Weights of a small GPT-style language model, trained from scratch on English Wikipedia: RMSNorm before each block.
MLP neurons of a small language model. Each row is named by its layer, matrix (gate and up: input weights) and neuron, and shows model dimensions 0-169. Each number is 500 + 25 x the weight over its row's rms, rounded and kept within 0 to 999. Numbers have three digits each. A neuron's up and down rows have the sign that makes its largest values positive.
After each neuron's rows is what it responds to, as a language model described it from the Wikipedia text at the highest values.

L5.gate1354:486541448474491526531498483497482508489521525498482513509473459544485475500502546505508447459523490475516510493529466489532480508491519544504484476519490547484504479503506508495508471494483542500502509526490476497509538451499489506446522512488488522481524537472548486502497512520500530525501522531471530467520517475503485528522525502511507559502506490539500552454499506462473539471482514505531483517495490479521491474499481504544494507513512532466451486507531464492538511544507526477459552453509505535520531499
L5.up1354:471496505466501485541495492507515541536536541500530493500486468496481524478483474490484487491530512462512454532506475481516489479479460496503525516521498543450521505498502483470543434488453478499463495537537493458507528485510478465476506498524469526503488504511531528517516555501495519537499520506509465491458481475473507511530510512500481500480482521479484542463545515504525489508506496470495520523490483507522470479530471478506485502530509522475498498481511506474500480505458546443497503452470508489513532498
Description: Word-final plural suffixes

L6.gate228:512454483520522478512492472527507504505521517503494475582474506496470472528525525497502483525493480530516514447533539531493515508492513521514489508558507492531515542490514488517530478499499556514475469499449479481539476547494515477495462472500488488478493487541514470543515474543466485489482461522515495502510531487496539503514541521493484486532491549477499508505487451496489485528488433511520492501518499533488504487461503562528509495509511478487491490475509514547519498496502527515510464463501465512489473516
L6.up228:473509495495457465477510537476520484496500459501521515520542498517475504513510456505478478491478471485528546444498519505518486514528516521453503490525517434502484492549515546500495502506494512558448487529469474495484493512495515462489487477490480549522498499517490484516488510517473507535465426489479517464491521481494476525542516489502484512522481523526508533501479471500470490520500489499530533479454527489519519490501480512492525509526505480511472490468501483524555493539494517526488491438525491504502470542
Description: "is" strings and table cells

L5.gate1241:510508489509526483510508519487470505527531543509444524545550502487528540460487519529531509511515530510463542462496510480417519501502505505506483499510492465487511506480479497526506501495492486508486506528509513505511569501469490514463531530528516486493508485518495504534501480486482503515504464514488515480497539478506490489523518509480475497466523504488477474509498539498431505500484508516491547482518493539492469497527462497468482487534493487491489491481533464475459519472508537486476487480518478489481529508
L5.up1241:457511490430497481496511500504556544509474507443503451486461479499477470513487503481512511479546495533513559513459515501536502468528473502486523529499493544476495475503479508452491508505517515462521504544470496462482484492555483505515487525548474527524528517506468491506552525478504466458542503503505495503534456511514484486468478490487529507480519484536493507511503475529477486500519474506508492473469476477556525470519537522504497522511487555534470507500494520510464510503493517535489482481489501524481511474
Description: Preposition "at"

L10.gate230:521510518446534486511506505491489503505487566536465474519441490518504481473469562512503523505490494517498518540482533511497525534511499492487499494509490505490530497461493492539512479478476511525561473501560520497466466473503490495517498529501515511532470501524509446516530515519492461492471502506448513513510479513472480506520481474530488501500529484473509499484489460506479483521496454519483481464492525482539476496474487521481504471484517488469545480500513480519531522504492490479516486448436533469502456474
L10.up230:510518473469536486493526495496506490481514501509493462493512480527514450484523504516520585509500510493446546536483533476560475482563492521528460503545500489469512478511507484505501498477487477462503543526500506472482452514503513531464485518529495505526477530483515449530510456531529520471524533472469558475503537473479540498507510501471505528479510521495496523497492498493480507525506461450482475436537532464513474541501530502517514509484525494558486548482521530487507500517515482478499459486472525468488523508
Description: Prepositions before noun phrases

L10.gate1583:528503517513549483513472480502499520551512489541528488470538509530440503479475496531481479497483487465524475523517504508477514505499505494491436484489483495528515472442530482496524549501464490490530482443504481484515483506513521510445464513494458513506534473517521509489497496513497534508541544545487468481497480530512482509507485486492505511486516514498494486451502509519505491509479458505494514478495499493450530556479490543502524491477505478455532506523495501493535514498495478479492504526463499478487525455
L10.up1583:546483514479509501499527506483509537473502518519534509471526524515476498526547503564461523501484457533444504470503544497474483503535523501499527492521500522491449496445512482518496469535493501503505493513465494503504519489496488513464494512492501497518523501546499502537507526516455474512546539516491496496472539502516510497512526477463470463495486512488490510503474523482508499456515486499508531489509509536504492567482460487492518516472468480530519508518510511515532536465542450504518509503471529513505477519
Description: Narrative action and relation words

L5.gate352:504521491454478494462478525498518536486442521464491504448480540517526444523500481573534483503471519488508485460521520493488508502502489510487497517510449480481525528460469525494479497517475494519544481509450482523488533541510486499495477501536501487501524505523515558529490483478519510505494511486471515507494546485513524523504510487512496539539509466509480521483496492492491495502504512524473520476487480528497474502492480489487504516489509521459527535506520533444548515521467489506526504522491517500494485496
L5.up352:532492489446508467476493588486476503542516458510494518505510496519537472486463552515549504476498459528481461527529515520553517459485525539522530465522500495477513456535506526500516478503504506441507511511476492474519522479513514485487516491509522463475479465583487494535530506505522509428453467486481535504459476490504515519477482563452535507513553485514439543458482468502481491487478462435465492495486519492506510505533486560506476496478506479491502502491493561500542522531519508485503528490508497522505475467
Description: Mid-name subword fragments

L5.gate519:512463475485471523537485481552505534496564505462538480544480476495428490520477499474460473528505549507436507491500480499534502465546493463529535525494507506475465468482491501488533518495474487448519515475476520473475492503486510472489504482499486537485533479499517507513499484522534507517499504491495490532483478467505446461481485506521511526518512487504485465513530495495549493499504459527541494505481507492548536479498496441481488506528486525571481458529475492517528449468544486533482452504463549489541496491
L5.up519:503531499483467544480544484466520520504437468505554506550483477492510502512523488516480459527491506460488482477516521487529532489494495429503511475504498523477515480527514526558541524467526473482494534529499510464432520464529457462536505493486490479475514470519478523505457464485473470494541534550503447473480541487474480482527495512476516507506477536477508511504535514488469463509495494505507495529483521467535511487496529521515463515498491520507515508515514475532491505475468506547487461525471530514454490470
Description: Separation/departure prepositions

L10.gate2023:462470510486482503460465525476473494496526479495478517521449506473486465535441480469485500544526505498447541480531477475480512466495493532497471545457516501508520512513481550498482489491496496480498502501537520491495514485514500457487503530464504500520506515509476519540530493410522463546498472546468480517512525476488500500474498494478499547471472532485497540500523506504500512505490473444478487494515526506503516535458525463506505518533561507494489509500596469486484473500527473474512477529541444485520510509
L10.up2023:523484491481481482498522526534556485525499516511514502557492460506520489545460525486520515484481518497468517491477523517528490445499501542507516508510477522467505510494518467509522466449468478528442487477537492486499496540476470484476505501524469504474487499513486506491496549494520502524494490505492523502474484527490524547481503560473489528477506483526491561561492525474540502503513506465512493511523509484530520515510515536528491477525484522510511538514531508485436550479481483520488497498523491487500488533
Description: Split-off initial s/S/K

L6.gate1673:493519548505512490520495474517494510481436495488535473492464503550516519489509492454499485488523444480486501511497552466530520469441491488465531509550494491497458456441484501494514483483464504478473497508491488500504471492444493528493487468489470545443523477523482494499507510499503482520432465501501520511480475508532516495536498519502494512489532511475533460483494509530499515439497509493496448516545486506477495499481443483493506540505474517473548528495524508514463447486513465499480498535482525501486546546
L6.up1673:495526514493500522518483478531501467462460455470500503487491506511529503511516478441473466498532452491486485492482481492534515462499492511495520544522503481480465520461488543490467485465466515492488488519521476497497487485483486584497492495519487511465520519532474489468494536482501494544484476504478520538523508563511514528513505506469476484507532486506539485482483534512480482445488497516488453521574499487450523527493490493523491500521460521474536510498508512512460501555486485496514485526519539501513516513
Description: Proper-noun final pieces

L6.gate160:534525474525497486533480508473482508526509510489493490520487514485498433490458486456477502509495522551466492547534488498509513532485433456484480478471548531480490483484501538497468515493512451512521530495495518483511489556503496542487450476496518513539499483499511545408494483500534446500479531511512538512466490478494487542502510491465478488500518553498503498472454553493499528552508484500509521462454515475554473516497481464492489534484491467483464499500500490549494526514495501524497464513537536459566469482
L6.up160:525529478518506497534494533452451505522486523517511488484470503481479441490452459469490497514481518487473487543533545495487520513524444466494481474472539527481504457518521496532485549506494449550514534482495515460520493534455505498513466482486546515557502468485484534473458481500544452492487524531502507524503512461476483540487512492468481518498524498513509507497467560494470495507496481518494525471467527453536457478512532471495486489478505489449481530492535496538478540490479472504486471485538536460527487501
Description: Prepositions linking to origin/affiliation

L10.gate1709:489507503523510490484497532493514528498513502490495474517479485550448478516518526487463489479510506492537533540477517542496510481501505505465527504501547489501502526547451461525470480521500477485499481533503516465514520529477515487504453502537502487524502528486506558465531521487506552540528487526509513467533542519493492501510486527519530528466485550488463530455537496502423446494455531513517489504543518502498521466511479514499485479505517462537493494520505482555539492529476474489512486517458500538490482513
L10.up1709:480501508493515516471498507474494487504503510501460502520471483474494468507514514501473535485477490501503495506485439561518498494519503496475488534493535495487540487485465496530497489484492506521469494508451481492504505483509472483471471545531476514531479540448501527488456471529521491539504493519527481470505513466454512535500535508484479495515528466500498523462494524489487517508497514503522527460456503507513484472529506545526508500520481464494558457520531464516505481529526497482499531555494520554466554501
Description: Copula after a subject

L6.gate740:518470516481511471521494498506462516493522451500530487422477547517502458475507506467463486516482488540496495526511479515463516489530483500518539536516518541542452517470503481516523512519500494481522510478487519495489526491509489554490521460505499515507474465512532512492453466495500471499528475497485476501457502498503505487535496455511471516461468507509502485517506549506484490527498508491478491474512528502491488497448491470516470481555470523504517496470488550500523463501460458423466472521505527441509480508
L6.up740:530489474489493515514509496518477502531487469489532489433465509530497496488510522509440447522510504533512462533488447518482510461476525526492540517505486538495447496492485500488559508553525507509515521486498457506492523484474488500469506456484501509536475460519496488458480490477493487507536495479530466500477509495464483500490502439525455502461482503534458487495525513493495476517457465515477522517489495494548516512445478505503449557540490506466499475476486516507484459446481462450509482513508525445506484505
Description: Relational links and compound hyphens

L6.gate444:493459472491532467518486513533500508538488472531482512509506523497463482494421517520506522504495463465500502535525518490521467497487522513485482498529514532494517491477523504460524493483535526519496534502497495489493446519444500503492475520474507503497489497511494486466512496461493521519507500497556522481534465528485525494531502510505507467514498507499530545493481439480494552467506477446512476507463521478509480531484536492502478501511546488519507478549443489538528483478575501464537485486504496529494501493
L6.up444:489513496504558471494471484542500569494510488510492496435487493490466477509514485481582519539484496455447481544461490532506456491510538475491509502501543523500490433510465487539518504476503504506529515458539555518508476522517520495479477503492466539474484518513509523485517468508480524528491519506479482517500512442498504497500497467450464461524470476478526527536580488504519493517471463494506471483501521509513466469514489489497506501477495494514497475531489543515498528508527519486509470500511496470493476490
Description: Quantity determiners and numbers